config.toml
n_layer = 20
d_model = 640
n_head = 10
n_kv_head = 10
head_dim = 64
d_mlp = 1728
vocab_size = 8192
activation = "swiglu"
norm = "rmsnorm"
norm_place = "pre"
norm_eps = 1e-05
positions = "rope"
rope_base = 30000.0
rope_fraction = 1.0
qk_norm = false
attn_scale = 0.125
bias = "none"
tie_embeddings = false
parallel_block = false
init = "trunc"
init_std_qkv = 0.0148
init_std_o = 0.0
init_std_up = 0.0148
init_std_down = 0.0
optimizer = "muon_variant"
lr = 0.00138
beta1 = 0.93
weight_decay = 0.22
lr_head = 0.00541
grad_clip = 2.0
warmup_steps = 200
schedule = "wsd"
decay_fraction = 0.85
decay_shape = "linear"
final_lr_fraction = 0.0
batch_tokens = 131072
seq_len = 512
doc_mask = true
train_tokens = 834900000
steps = 6370
dataset = "wikipedia_en"
MLP neurons of a small language model. Each row is named by its layer, matrix (gate and up: input weights) and neuron, and shows model dimensions 128-255. Each number is 200 + 40 x the weight over its row's rms, rounded and kept within 0 to 999. A neuron's up and down rows have the sign that makes its largest values positive.
After each neuron's rows, "fires on" lists the tokens most often at its 100 highest values on Wikipedia text that the model never trained on. A number after a token or word is its count.

L8.gate1665,206,212,170,190,161,85,199,156,156,167,225,226,132,157,181,139,189,203,237,174,208,240,193,174,163,158,201,239,106,227,175,202,253,152,236,279,177,234,297,132,191,222,222,206,144,196,294,179,234,186,196,155,152,191,221,246,268,144,166,155,298,204,290,224,216,258,235,220,155,218,230,254,215,205,240,222,254,188,119,174,262,233,160,154,247,264,254,202,116,151,158,183,206,145,234,167,247,231,166,129,193,161,234,194,217,237,143,143,268,192,162,171,193,204,196,191,237,157,205,218,194,177,246,149,191,193,193,229
L8.up1665,244,134,239,160,247,162,176,180,229,200,218,207,216,199,191,254,231,203,210,238,228,130,115,194,213,310,254,237,181,158,175,227,211,163,238,249,224,228,299,198,206,164,163,240,232,246,199,259,171,211,175,185,218,233,166,201,257,248,96,214,215,121,242,190,250,182,231,150,204,184,198,250,146,202,158,209,247,264,183,207,179,202,144,219,262,213,248,264,182,231,222,201,224,239,248,180,302,269,189,221,167,221,159,82,230,183,217,233,176,201,257,244,165,243,175,220,234,176,197,258,187,200,192,242,142,225,239,224
fires on: "s" 30, "–" 8, "er" 6, "ins" 4, " between" 4, " |" 4

L8.gate232,193,224,156,232,222,186,162,187,243,138,171,212,148,208,159,150,249,186,195,181,172,225,235,205,221,148,202,181,158,207,204,199,273,189,183,96,201,269,257,190,249,228,94,219,176,159,260,156,177,212,199,213,213,223,239,132,226,231,153,199,304,138,217,187,243,209,196,187,310,261,202,183,230,217,206,259,183,167,430,212,136,243,212,189,237,247,218,288,200,172,197,160,221,223,331,186,198,238,153,182,227,182,151,237,245,186,113,245,184,211,160,179,208,206,253,170,181,150,275,192,245,185,163,244,216,156,220,202
L8.up232,196,164,170,230,200,138,242,124,191,123,254,183,170,138,208,225,216,176,230,209,249,192,213,180,216,196,216,194,159,174,149,218,267,205,140,209,244,228,259,278,210,266,186,236,169,203,224,202,224,234,212,142,182,230,284,182,288,215,200,220,189,174,142,246,225,218,191,180,245,153,203,163,188,170,203,186,123,221,11,204,179,275,189,173,232,230,201,188,201,94,254,159,230,244,183,208,227,277,209,157,162,203,202,209,237,253,162,250,237,180,189,160,221,168,230,193,204,154,208,205,205,232,141,243,205,204,242,177
fires on: "\n" 100

L4.gate139,184,154,172,318,145,269,167,216,262,139,155,211,174,243,276,125,259,249,235,133,217,242,221,197,240,176,174,257,230,277,189,233,235,201,267,179,280,264,195,229,207,133,222,300,163,187,246,256,238,237,194,235,227,168,176,206,188,248,233,209,187,152,173,192,235,224,217,219,191,241,167,211,200,236,142,192,231,211,198,212,208,240,211,188,161,228,160,256,87,166,290,207,220,188,194,127,232,190,182,133,270,183,178,204,231,158,209,247,251,251,162,230,196,176,232,236,171,159,111,194,198,239,246,262,136,290,223,188
L4.up139,210,217,186,207,268,193,124,232,171,218,177,212,194,236,260,154,222,210,222,294,214,278,206,170,223,166,189,249,160,173,188,230,246,279,279,205,175,76,221,191,249,236,140,225,148,195,274,163,230,166,149,241,238,178,172,171,230,272,252,209,188,194,168,201,167,186,178,195,226,249,162,243,200,230,211,188,161,224,198,149,182,208,175,190,256,152,193,265,158,256,229,148,150,181,257,185,264,207,171,193,229,234,169,262,160,226,263,220,226,186,194,254,223,195,138,234,251,178,202,183,221,198,224,175,272,300,138,165
fires on: " dis" 19, "-" 18, "s" 12, "cre" 7, "at" 6

L8.gate277,202,147,164,153,211,227,160,195,184,202,200,265,189,169,129,142,138,168,183,196,151,162,147,201,177,224,236,212,176,161,153,168,216,252,201,239,182,194,162,209,202,243,164,173,132,228,186,225,194,170,146,123,235,181,272,211,194,224,268,192,224,176,208,193,167,188,212,159,199,202,181,208,226,200,253,257,268,248,119,237,190,255,137,240,179,206,266,193,175,184,154,167,255,240,237,252,143,212,158,204,237,245,137,204,215,245,183,212,202,193,210,188,155,170,210,220,226,158,243,255,261,160,148,179,198,167,272,138
L8.up277,134,186,170,262,193,145,173,212,228,218,162,217,213,232,198,166,157,199,173,214,163,201,269,246,249,213,198,150,232,232,212,166,203,226,172,212,181,190,192,241,179,215,233,170,167,163,164,220,210,178,175,207,168,209,246,138,168,115,198,241,181,136,234,236,196,289,225,236,225,228,95,194,222,274,241,171,231,222,242,232,241,153,181,212,225,259,252,183,169,142,177,222,172,260,237,182,221,162,258,199,204,201,216,176,160,282,230,191,234,228,193,258,208,250,166,240,189,201,228,162,169,208,166,263,209,180,172,135
fires on: "," 27, ")," 10, " –" 7, "–" 6, "-" 4

L2.gate1264,270,179,167,154,202,217,138,187,177,159,255,229,233,205,196,271,220,178,192,234,207,136,233,245,252,146,220,177,259,188,248,275,256,160,174,187,177,207,267,277,158,219,223,126,187,240,211,163,217,175,176,144,200,241,198,208,280,202,176,195,188,220,250,179,262,202,270,209,189,174,184,186,197,144,264,201,168,210,161,255,241,230,130,237,214,243,150,236,213,252,216,250,247,252,255,310,216,193,250,123,200,254,213,138,194,225,150,188,199,168,254,177,174,177,191,186,158,155,194,255,199,189,139,194,108,182,213,148
L2.up1264,254,197,193,197,168,224,115,166,218,176,221,189,134,237,209,213,217,231,146,172,239,190,245,219,233,188,240,177,268,188,196,200,272,143,195,214,246,178,244,239,185,246,252,142,167,261,254,205,244,180,180,158,257,177,180,229,218,246,180,157,194,128,186,230,245,189,258,146,186,179,183,132,180,144,217,222,161,217,166,244,199,192,106,218,217,148,141,176,218,198,244,144,194,251,197,283,261,199,262,79,156,278,233,141,232,204,214,209,207,183,216,177,139,198,200,220,212,169,194,243,215,275,205,250,202,179,205,124
fires on: "s" 37, " Label" 11, "ed" 6, " software" 6, "d" 4, "ors" 4

L2.gate1514,200,163,194,201,176,242,269,209,249,244,189,181,204,113,202,239,246,212,125,242,198,207,192,204,207,221,200,169,154,222,175,269,174,213,244,231,209,236,215,229,186,240,224,202,181,207,241,188,140,210,173,233,171,167,169,131,234,225,184,229,252,184,187,181,254,209,234,265,231,159,185,141,224,267,178,122,62,93,239,163,162,264,224,159,183,287,169,213,190,215,135,263,205,232,141,235,88,219,204,270,165,236,174,217,266,299,221,228,211,186,221,222,155,252,159,219,160,208,206,119,197,197,241,216,216,105,132,153
L2.up1514,205,178,192,207,155,239,231,257,238,210,172,160,225,181,221,152,227,227,135,204,217,227,186,215,239,227,228,206,188,190,183,278,147,229,299,173,223,184,224,221,177,238,240,205,271,255,156,178,152,215,145,176,108,183,166,165,218,193,189,207,202,228,267,202,243,260,257,273,133,166,176,160,270,210,178,201,188,128,182,195,173,229,208,173,202,260,209,221,267,187,216,228,181,224,225,244,179,194,238,287,228,174,143,189,200,295,251,207,205,203,229,209,166,203,123,224,147,225,170,104,260,189,215,151,204,235,220,199
fires on: " Best" 16, " Rank" 12, " best" 11, " Classic" 9, " Modern" 7, " title" 5

L8.gate1476,183,202,224,177,201,228,225,246,228,141,174,232,235,116,210,170,275,125,155,205,227,160,167,197,162,188,207,174,202,284,238,209,169,135,202,154,171,199,211,170,233,171,228,208,178,124,205,159,288,165,171,187,171,53,177,163,183,211,133,232,124,179,137,174,175,243,221,143,224,226,174,229,168,205,186,165,129,245,215,195,204,127,223,193,206,155,234,175,207,165,163,187,246,232,189,179,175,228,157,196,292,186,217,278,144,245,146,167,263,133,169,203,141,181,160,230,161,222,167,195,209,177,243,177,161,179,162,234
L8.up1476,214,200,251,180,200,220,127,133,235,184,131,245,172,149,218,155,232,175,230,214,184,265,130,176,191,175,181,180,178,271,192,101,156,232,142,206,219,263,194,168,176,244,145,204,185,173,209,212,252,150,160,210,210,186,176,208,210,236,206,189,223,232,257,202,136,304,167,196,209,235,234,182,211,249,215,248,121,249,187,137,193,226,134,185,115,170,194,230,180,146,143,253,201,227,215,110,160,134,161,289,158,205,143,188,186,211,150,190,172,283,161,276,180,262,264,243,185,217,188,250,217,160,234,179,180,200,208,207
fires on: "-" 40, "ed" 7, "b" 4, "i" 4, "0" 4

L8.gate795,222,196,235,190,149,187,230,251,116,116,209,220,251,238,273,186,199,198,259,184,238,187,173,139,180,170,183,222,271,233,203,231,159,184,256,275,214,240,259,202,219,213,210,239,175,230,215,157,203,166,156,254,282,182,230,240,260,236,173,173,223,215,118,131,221,144,280,198,227,230,239,172,158,154,216,210,206,207,112,171,167,209,231,203,176,226,271,168,169,191,187,139,225,181,194,164,238,209,234,236,299,165,202,177,219,181,233,211,233,236,237,173,185,267,244,233,217,267,165,156,227,253,232,160,244,218,220,167
L8.up795,169,230,188,202,261,259,156,225,140,193,145,186,165,157,254,177,208,130,160,219,231,225,154,212,206,155,206,201,170,251,129,214,205,141,211,192,178,150,162,219,217,185,124,193,173,193,213,244,171,145,251,202,263,152,227,227,307,210,179,209,270,188,218,130,101,220,217,208,210,208,238,222,144,153,265,182,220,188,180,258,264,218,196,263,225,188,171,132,176,102,174,182,191,131,217,136,209,174,193,200,248,317,198,173,238,205,202,205,190,205,199,267,221,150,213,215,151,209,157,134,284,227,251,244,180,297,224,162
fires on: " G" 27, "g" 20, "par" 10, " good" 5, "s" 4

L4.gate1306,254,180,218,219,106,182,144,232,178,239,248,246,252,182,195,189,154,117,204,170,224,156,246,178,187,114,174,162,225,256,242,205,170,233,170,138,182,238,181,237,191,176,228,175,144,192,220,173,297,168,186,170,226,211,206,186,173,153,192,184,199,223,188,199,93,199,201,149,222,228,173,168,229,275,201,239,204,209,189,199,194,257,226,158,198,194,178,184,167,254,239,191,247,225,160,237,231,192,220,151,195,226,172,242,275,211,152,141,180,189,183,205,140,159,259,178,207,190,228,188,254,215,131,141,196,173,189,152
L4.up1306,228,199,184,183,178,171,143,202,234,193,248,110,164,154,189,201,226,166,237,199,225,219,210,150,199,162,148,162,211,224,259,175,130,186,193,204,139,209,174,171,167,226,235,158,173,171,210,173,246,151,203,219,133,221,125,175,136,197,183,202,135,218,160,198,232,220,237,203,165,129,175,216,206,202,308,146,185,219,193,212,108,216,191,193,231,313,180,153,175,223,259,210,197,206,173,181,199,246,172,112,186,186,177,234,178,116,125,159,213,236,177,204,154,271,149,159,218,174,250,180,184,211,248,238,279,167,146,163
fires on: "e" 32, "a" 12, "ach" 9, "ta" 8, "ack" 8, "t" 8

L4.gate794,217,303,173,257,180,209,230,173,177,172,208,173,176,204,174,234,214,256,234,199,193,239,225,271,161,112,111,189,163,245,225,178,212,184,184,159,252,197,197,177,194,209,176,228,222,165,177,220,169,229,152,210,176,272,186,226,238,198,239,180,193,92,183,197,211,255,158,184,229,217,240,201,167,213,200,233,217,235,170,160,147,215,184,190,160,158,208,198,213,205,224,258,184,243,179,212,154,230,153,198,177,166,118,167,251,227,180,219,254,180,213,165,179,169,117,232,172,261,267,171,123,195,235,174,246,211,168,209
L4.up794,235,329,193,182,213,197,199,159,180,225,170,221,180,201,131,232,279,211,210,253,179,217,229,303,147,310,259,171,222,237,150,189,175,116,233,136,205,111,176,169,306,247,142,160,152,257,196,212,181,215,112,277,190,165,225,261,200,256,236,188,175,209,193,201,139,202,225,195,278,204,186,226,223,233,191,225,209,240,247,177,156,176,211,220,189,188,195,232,212,202,199,207,207,227,270,134,184,172,232,201,195,121,196,220,213,201,185,233,225,152,202,130,173,212,244,189,172,294,238,153,146,180,199,173,179,261,232,262
fires on: "===" 34, " ===" 22, "====" 6, "==" 5, " ==" 4, "king" 4

L2.gate1139,232,210,214,283,194,182,278,154,221,164,215,192,195,194,206,203,169,161,213,156,202,226,289,236,215,206,227,171,175,191,171,140,177,210,115,186,215,199,227,216,217,240,203,182,129,243,234,193,192,222,209,174,228,193,184,203,222,172,167,319,317,228,206,159,216,136,210,295,229,148,195,137,63,144,220,203,189,165,209,166,157,222,216,268,178,221,183,92,223,279,167,241,118,284,210,223,221,199,225,194,204,209,122,125,218,224,320,262,198,152,167,185,152,142,247,249,185,254,213,98,252,146,236,189,198,218,221,114
L2.up1139,245,213,235,312,239,259,268,127,177,191,189,203,173,211,222,265,187,151,178,147,297,266,253,202,221,231,252,186,276,160,137,162,187,173,192,126,175,161,131,224,240,289,153,205,147,254,198,170,160,275,187,143,180,234,180,239,268,219,179,248,258,227,202,167,187,165,167,292,145,134,165,173,191,191,192,236,215,172,184,178,219,256,165,248,256,256,175,176,202,166,183,220,202,231,172,204,194,198,256,277,213,223,211,185,180,269,190,193,183,231,224,148,224,218,225,229,176,209,119,153,224,176,156,219,236,234,159,155
fires on: " Best" 23, " best" 16, "FI" 11, "gra" 7, "op" 6, "om" 6

L2.gate1078,195,157,274,254,231,194,224,208,236,197,143,152,183,209,181,213,179,226,147,137,216,356,215,196,245,241,189,172,194,150,212,226,164,209,252,188,176,179,231,191,249,252,175,195,182,217,160,122,178,153,189,259,206,209,192,170,163,179,183,213,181,240,212,121,251,159,258,188,192,203,182,250,210,167,254,198,218,95,276,167,138,213,225,164,102,169,163,286,191,217,240,218,220,166,78,185,198,232,185,180,166,192,144,172,228,205,272,190,203,183,134,170,181,124,241,281,228,187,246,121,202,126,248,183,204,109,233,128
L2.up1078,274,173,216,306,207,197,251,145,254,206,185,148,194,202,171,171,175,160,207,182,261,283,162,177,235,226,214,159,195,168,227,225,173,206,219,300,242,243,207,250,202,210,186,179,250,183,152,115,194,153,209,205,223,231,230,207,227,179,195,198,172,240,169,161,264,189,209,192,187,202,151,259,191,177,137,279,183,181,153,174,103,249,231,200,116,135,155,246,180,183,222,223,207,173,127,236,194,211,141,188,196,164,140,142,234,239,199,179,213,200,157,166,202,126,230,274,198,166,256,163,222,128,232,164,153,184,285,154
fires on: " Di" 30, " di" 16, "iz" 6, "ti" 5, " Jimmy" 5

L8.gate1269,220,223,190,213,260,244,241,179,242,187,210,182,265,272,177,234,219,182,185,280,212,191,207,235,185,164,226,245,227,243,156,199,166,175,235,281,194,163,184,221,197,125,192,176,202,196,245,186,135,215,193,211,258,255,193,230,187,155,182,205,221,149,146,214,193,160,185,195,161,175,201,273,133,169,210,246,155,233,228,211,230,185,224,311,223,172,176,211,231,222,249,180,123,256,248,165,218,232,203,205,214,190,195,172,189,250,185,195,212,251,184,248,218,251,229,191,239,191,243,186,199,215,218,144,216,157,213,243
L8.up1269,211,191,169,258,170,190,242,189,236,168,205,268,202,131,217,249,249,236,167,187,173,179,207,202,194,181,245,169,200,222,198,203,216,235,189,128,199,188,275,161,210,223,193,211,233,185,255,236,180,234,150,262,159,205,148,134,195,208,232,199,205,197,211,70,216,286,108,181,261,140,237,226,220,157,170,177,237,186,211,230,233,153,199,194,228,163,180,225,164,254,251,155,178,162,195,160,133,240,216,237,208,183,227,159,227,223,219,254,148,176,213,220,170,167,153,130,199,216,150,214,260,158,196,239,198,169,229,228
fires on: ")" 54, "," 13, "ı" 5, " Pro" 5, "pa" 4

L8.gate169,178,125,205,126,199,256,176,202,188,146,140,229,165,153,263,196,180,204,186,159,247,127,180,144,231,188,170,208,192,178,204,229,248,129,199,311,174,188,156,205,197,215,177,165,198,276,216,257,237,113,169,226,178,188,235,232,177,238,209,177,180,252,151,162,183,137,228,237,172,230,253,199,177,192,173,212,202,132,199,193,169,194,210,252,219,216,192,231,228,107,175,165,133,130,244,201,207,175,232,124,182,249,214,231,241,125,177,188,187,183,173,145,158,212,233,176,241,147,193,153,168,178,263,143,181,206,278,193
L8.up169,167,151,227,178,217,241,258,231,150,195,284,240,243,163,235,164,133,218,171,183,162,212,119,223,190,179,188,164,219,274,183,211,209,166,172,211,180,170,130,142,194,165,206,138,161,187,201,294,133,154,122,242,218,194,187,233,197,185,171,150,254,216,182,186,194,140,208,165,149,154,188,228,192,174,129,205,234,192,174,155,174,257,237,276,212,281,220,138,214,157,215,205,242,323,278,201,207,166,285,149,148,265,210,179,196,209,186,131,238,213,231,141,190,193,193,151,251,183,220,204,185,250,157,159,133,209,192,194
fires on: "s" 64, "es" 5

L2.gate989,213,163,224,194,109,181,172,216,173,167,208,198,155,211,184,178,148,193,241,145,142,188,166,208,198,134,202,155,225,360,200,160,176,116,255,202,204,137,272,124,184,237,215,198,184,164,307,160,181,209,269,272,155,270,261,211,224,174,177,167,165,193,208,244,215,222,182,138,179,202,220,233,134,126,285,227,216,188,189,184,251,162,160,186,194,224,219,207,145,235,226,221,238,189,241,195,242,219,145,265,224,200,199,208,245,243,179,178,164,262,187,175,181,93,205,206,194,168,170,176,257,271,233,270,221,260,198,139
L2.up989,144,131,212,248,163,158,160,183,163,175,188,180,178,223,248,118,181,158,196,215,162,222,137,234,195,174,211,142,166,221,199,177,233,160,231,98,90,166,254,164,265,192,247,182,185,214,264,249,211,186,267,172,204,210,228,265,241,228,103,196,218,169,171,171,258,216,247,175,217,195,207,238,189,210,228,214,192,203,160,176,202,149,190,151,235,224,179,230,112,263,235,223,225,172,202,209,186,238,224,163,300,186,247,135,226,191,283,221,165,270,115,236,186,128,252,227,208,151,155,184,250,186,211,178,232,242,162,211
fires on: "s" 59, "d" 8, "ise" 7

L8.gate551,267,284,138,202,156,133,252,189,164,216,225,236,178,203,210,230,237,200,174,206,170,212,203,222,232,165,193,248,191,156,196,265,277,209,225,199,223,162,256,231,291,211,158,212,231,243,239,259,247,233,243,218,220,173,210,201,283,176,187,211,102,171,148,149,220,186,180,210,234,154,193,133,291,142,256,185,209,171,229,173,217,220,244,199,187,233,186,220,267,132,263,189,276,225,213,154,148,275,216,266,172,212,148,159,255,170,138,176,252,270,152,227,210,213,268,234,239,224,193,273,191,242,261,236,171,216,249,207
L8.up551,198,202,222,294,186,232,245,188,243,219,191,222,214,155,255,243,254,175,148,203,188,139,179,177,216,186,227,215,109,185,200,201,170,222,213,183,222,200,177,258,274,227,185,189,151,198,199,182,238,195,192,185,266,231,252,130,242,245,169,193,190,173,121,172,161,214,248,239,209,166,176,195,216,190,251,225,158,194,241,189,167,207,206,176,197,139,198,220,187,276,273,248,179,208,233,193,222,189,217,184,197,196,215,232,237,214,174,210,135,183,225,228,227,141,176,167,255,155,263,189,227,284,169,188,192,115,287,175
fires on: "\n" 100

L8.gate949,185,145,248,137,193,262,159,159,206,215,181,229,318,216,131,171,177,210,198,197,231,202,196,255,250,198,255,209,258,211,105,249,320,218,183,153,183,250,171,216,186,198,204,168,182,211,228,210,187,184,236,163,182,198,297,176,175,270,201,231,196,246,179,246,212,215,159,266,152,152,191,182,159,226,155,183,248,219,232,203,157,201,212,198,156,204,267,191,195,206,125,189,193,160,214,261,139,185,201,174,263,224,180,176,221,188,265,191,202,237,140,262,210,201,212,139,214,169,169,226,249,114,184,236,201,191,170,187
L8.up949,235,134,196,221,179,241,150,182,265,236,198,237,265,159,211,173,184,168,170,262,203,188,188,151,198,220,209,144,229,207,149,226,177,184,230,236,173,226,178,254,238,216,200,169,207,185,200,178,188,135,249,108,170,198,191,212,197,194,191,257,254,205,245,277,232,235,182,293,165,198,237,207,148,138,194,220,235,210,200,227,247,156,151,259,183,201,172,164,191,232,184,231,191,164,215,153,246,199,189,280,196,251,124,177,121,221,294,261,253,216,235,213,181,211,209,161,149,200,208,146,203,139,211,219,171,210,235,243
fires on: "," 61, "/" 5, " that" 5, ")," 4

L2.gate223,227,287,173,240,213,244,255,111,149,195,173,153,177,244,241,262,161,255,134,189,155,228,263,168,247,198,247,113,185,224,198,208,215,245,213,146,151,254,180,222,152,126,247,182,196,314,252,180,244,168,121,197,182,192,151,201,175,257,186,224,195,202,178,176,190,144,231,226,203,242,151,142,227,169,219,184,275,237,136,200,219,214,201,165,105,218,240,257,200,255,193,156,242,223,147,175,208,164,119,233,156,219,229,220,184,245,260,189,203,220,255,226,247,154,224,273,94,171,232,175,193,192,212,191,208,214,282,158
L2.up223,249,148,275,186,229,141,242,253,111,208,214,236,138,212,218,229,235,187,248,180,198,139,182,156,250,203,141,191,139,220,134,151,177,174,270,208,209,180,159,194,204,225,255,207,190,233,193,209,171,221,188,205,98,169,216,217,189,300,137,180,244,190,216,171,218,265,155,162,231,224,163,170,211,146,157,181,298,238,173,236,249,205,194,229,168,229,196,133,176,162,213,134,166,175,251,194,236,155,177,239,191,219,221,289,233,138,221,221,141,223,226,190,273,117,191,210,191,242,184,182,247,222,204,170,230,237,268,238
fires on: " Ch" 17, "Ch" 16, "ch" 10, " Che" 10, "am" 6

L2.gate872,266,252,181,185,167,262,213,269,210,230,223,206,213,204,265,194,203,145,209,226,181,198,142,219,145,231,214,188,168,307,184,242,163,170,232,146,162,251,185,188,129,198,176,208,222,215,238,204,232,193,174,197,191,190,242,213,185,181,111,189,250,167,188,220,152,190,206,151,234,206,172,237,192,173,221,245,211,263,223,166,242,240,236,176,194,207,249,216,155,161,231,265,102,274,306,256,210,147,218,221,231,251,238,259,198,221,160,179,172,163,148,177,142,185,140,199,182,176,191,210,171,197,206,85,176,192,215,268
L2.up872,230,236,162,152,249,140,205,255,221,202,225,233,153,222,183,138,301,208,217,225,258,227,171,256,195,235,209,230,190,295,172,193,108,201,192,246,172,129,187,194,100,226,216,181,198,197,176,197,288,259,215,183,202,235,269,217,180,231,96,227,215,159,181,258,180,199,245,122,149,229,250,214,137,226,255,206,178,268,193,160,202,291,182,162,191,172,243,222,261,215,274,238,147,206,277,216,207,106,256,259,189,205,231,261,205,227,198,239,131,238,211,214,147,204,172,228,206,136,164,190,181,194,204,158,139,202,199,258
fires on: "0" 96

L4.gate559,262,148,198,108,161,184,180,166,182,175,173,257,256,232,171,180,239,224,192,158,229,143,170,181,176,161,203,175,147,203,249,246,183,196,237,179,154,165,200,236,275,232,195,156,146,232,233,222,105,273,206,195,157,233,180,261,249,171,222,228,237,247,219,178,243,175,186,132,160,189,173,282,161,202,207,253,216,191,167,190,224,145,197,240,224,151,219,174,210,162,201,234,177,201,207,204,170,232,133,191,165,215,196,210,242,190,189,237,219,188,198,155,196,235,241,287,238,152,171,183,142,195,233,210,204,203,195,197
L4.up559,186,244,252,190,229,200,153,207,189,205,201,244,218,173,243,250,237,84,188,192,196,208,239,226,135,135,256,194,162,228,233,171,233,202,126,150,180,261,230,156,199,214,214,205,206,282,203,212,175,192,198,207,141,198,228,162,151,226,125,205,255,202,141,144,248,211,249,192,215,216,184,217,205,206,231,258,262,224,169,233,140,198,219,193,238,223,185,205,209,173,259,193,210,259,250,207,257,203,168,115,132,233,146,207,214,206,210,217,213,193,168,236,211,167,231,165,198,159,166,261,183,211,206,155,224,282,218,232
fires on: "s" 72, " years" 6, " Years" 4, " following" 4

L2.gate679,207,220,207,275,230,193,262,143,243,265,200,161,257,247,174,198,232,207,196,245,202,210,144,175,219,210,219,271,162,211,194,191,204,186,230,194,195,205,82,140,192,189,212,199,196,214,157,237,305,246,90,198,214,208,208,206,215,196,163,222,263,227,206,163,209,235,202,192,234,260,156,232,238,140,192,161,182,178,224,192,286,228,199,217,215,250,235,216,131,182,211,160,171,174,157,189,187,139,156,225,240,246,289,221,227,187,192,128,186,152,215,130,218,187,234,223,150,237,254,157,220,204,205,222,192,224,238,188
L2.up679,217,185,258,204,211,238,232,154,230,235,174,196,214,219,166,208,144,178,169,232,230,164,116,208,223,191,187,307,196,185,184,180,164,171,267,187,142,195,136,184,211,175,141,206,139,212,201,178,184,241,169,272,162,201,268,205,236,179,242,210,220,215,196,225,262,283,206,180,201,254,112,139,227,165,196,171,241,157,184,150,271,124,187,149,203,210,209,237,156,239,225,165,149,212,192,199,200,178,168,231,260,268,259,272,156,186,187,186,181,214,240,155,252,262,282,203,201,254,194,165,247,265,271,227,219,138,201,216
fires on: "Ch" 14, " kg" 12, " Ch" 12, "hi" 10, " Cha" 10, " Fu" 8

L8.gate1120,226,136,241,170,228,116,164,148,176,150,169,177,172,190,202,220,129,269,219,204,183,207,158,201,211,150,165,226,214,224,206,150,182,143,210,303,171,172,227,232,172,199,179,167,190,180,160,258,190,219,186,199,211,251,211,197,170,235,214,157,173,248,234,200,240,211,180,233,232,217,234,207,166,217,191,143,170,204,249,202,179,245,233,182,205,157,178,171,174,179,173,178,200,169,328,208,282,148,282,153,207,188,181,190,221,146,172,215,199,126,168,165,209,247,241,226,220,189,253,206,198,169,163,143,121,227,271,193
L8.up1120,194,188,218,128,241,276,205,228,202,186,160,316,234,190,156,239,166,236,254,178,160,130,144,197,181,178,218,134,214,159,183,253,224,206,197,180,287,223,168,233,196,204,189,150,200,231,211,231,138,178,176,122,203,161,158,192,178,195,213,177,179,203,180,166,276,218,129,159,214,177,164,266,207,161,229,181,209,138,261,231,172,202,197,236,198,184,208,154,194,130,155,230,226,220,213,259,261,156,162,124,178,234,244,244,225,166,186,203,175,195,194,123,161,283,134,220,204,196,218,266,282,212,183,244,176,228,210,136
fires on: "s" 72

L8.gate45,201,150,207,159,157,168,164,174,138,173,174,198,125,212,275,219,179,208,186,114,239,201,232,258,166,198,235,204,195,195,270,165,189,201,240,172,184,219,176,203,160,247,133,276,237,202,206,236,260,179,132,216,209,213,204,226,146,238,253,221,231,198,195,154,175,188,213,191,252,179,191,220,198,199,258,234,172,241,248,224,218,214,151,198,214,221,217,191,175,261,233,201,258,188,187,184,175,188,246,245,268,218,250,221,167,195,200,126,192,207,179,186,144,251,231,207,218,162,108,120,244,188,216,179,171,140,202,222
L8.up45,204,222,192,204,214,175,175,215,209,242,181,233,151,221,194,247,174,241,141,227,252,179,148,153,168,214,186,153,187,194,216,197,162,139,222,166,153,234,203,89,173,192,158,178,168,171,190,246,123,215,171,140,243,281,238,174,266,230,245,202,184,180,148,143,177,163,187,141,228,127,184,164,191,198,163,169,182,193,201,167,211,200,256,186,214,271,167,219,202,224,208,218,275,267,170,199,168,204,191,204,178,228,231,160,173,188,205,202,229,179,174,193,211,153,118,196,234,235,167,196,268,230,143,184,190,194,187,225
fires on: " |" 28, " to" 18, ":" 9, " by" 8, " the" 6

L2.gate1101,214,91,211,184,162,163,187,166,150,290,281,209,213,280,198,209,215,149,142,237,195,221,200,209,207,186,239,285,236,235,177,249,161,215,178,203,227,140,192,220,118,205,190,175,234,192,216,261,172,162,223,258,213,177,147,185,172,312,155,208,250,206,173,131,184,222,202,243,208,198,187,184,229,163,197,220,171,210,181,193,207,164,121,145,250,268,194,153,187,181,201,125,232,208,181,222,244,148,193,197,194,171,139,187,220,198,258,150,215,212,254,254,214,237,269,208,186,182,191,221,298,251,212,238,142,212,192,196
L2.up1101,202,161,256,279,214,226,194,152,197,253,220,160,188,231,205,201,224,240,225,152,205,192,213,187,226,247,258,199,116,164,198,197,187,234,262,202,223,129,114,281,167,203,192,196,101,231,134,244,188,224,185,221,189,181,172,180,188,188,170,152,218,228,221,192,178,262,163,177,208,184,161,146,205,224,238,184,196,190,223,204,192,207,187,221,173,227,219,227,184,241,197,168,189,178,157,290,192,183,226,185,206,196,151,227,187,211,198,157,178,243,260,161,227,169,189,153,223,224,148,245,254,223,159,243,194,245,204,227
fires on: " Ka" 29, "s" 9, " Kan" 8, "tsu" 7, " Mad" 5, "lay" 4

L4.gate1248,240,273,222,205,202,179,188,247,241,239,228,149,139,154,175,252,173,166,173,182,172,185,169,216,258,287,225,224,76,153,207,263,242,187,203,211,210,163,162,175,254,208,188,221,172,247,182,158,222,114,176,179,266,173,187,233,209,177,151,132,255,214,210,207,223,136,177,216,156,236,156,223,242,195,149,178,284,262,184,198,204,266,230,310,171,171,179,226,214,146,226,186,205,134,144,212,212,270,228,128,219,167,265,201,156,141,228,256,164,182,189,164,233,223,197,221,230,220,240,198,218,206,244,169,132,168,253,194
L4.up1248,213,196,210,251,273,190,187,209,197,241,259,179,203,179,136,243,203,165,215,120,248,151,228,252,269,185,168,188,174,204,169,231,247,180,231,203,251,219,181,294,166,255,219,238,227,257,107,188,204,166,160,181,192,212,195,297,169,141,175,134,193,215,258,164,232,337,193,222,180,226,146,175,198,210,208,236,205,200,144,225,225,142,207,211,164,201,209,194,171,207,213,178,203,165,219,233,223,238,165,258,225,208,225,213,87,167,250,211,256,147,276,193,208,198,205,242,194,173,205,194,230,237,248,156,112,270,235,185
fires on: " Di" 22, " Tan" 12, " di" 8, " Christ" 7, "i" 6, "tan" 5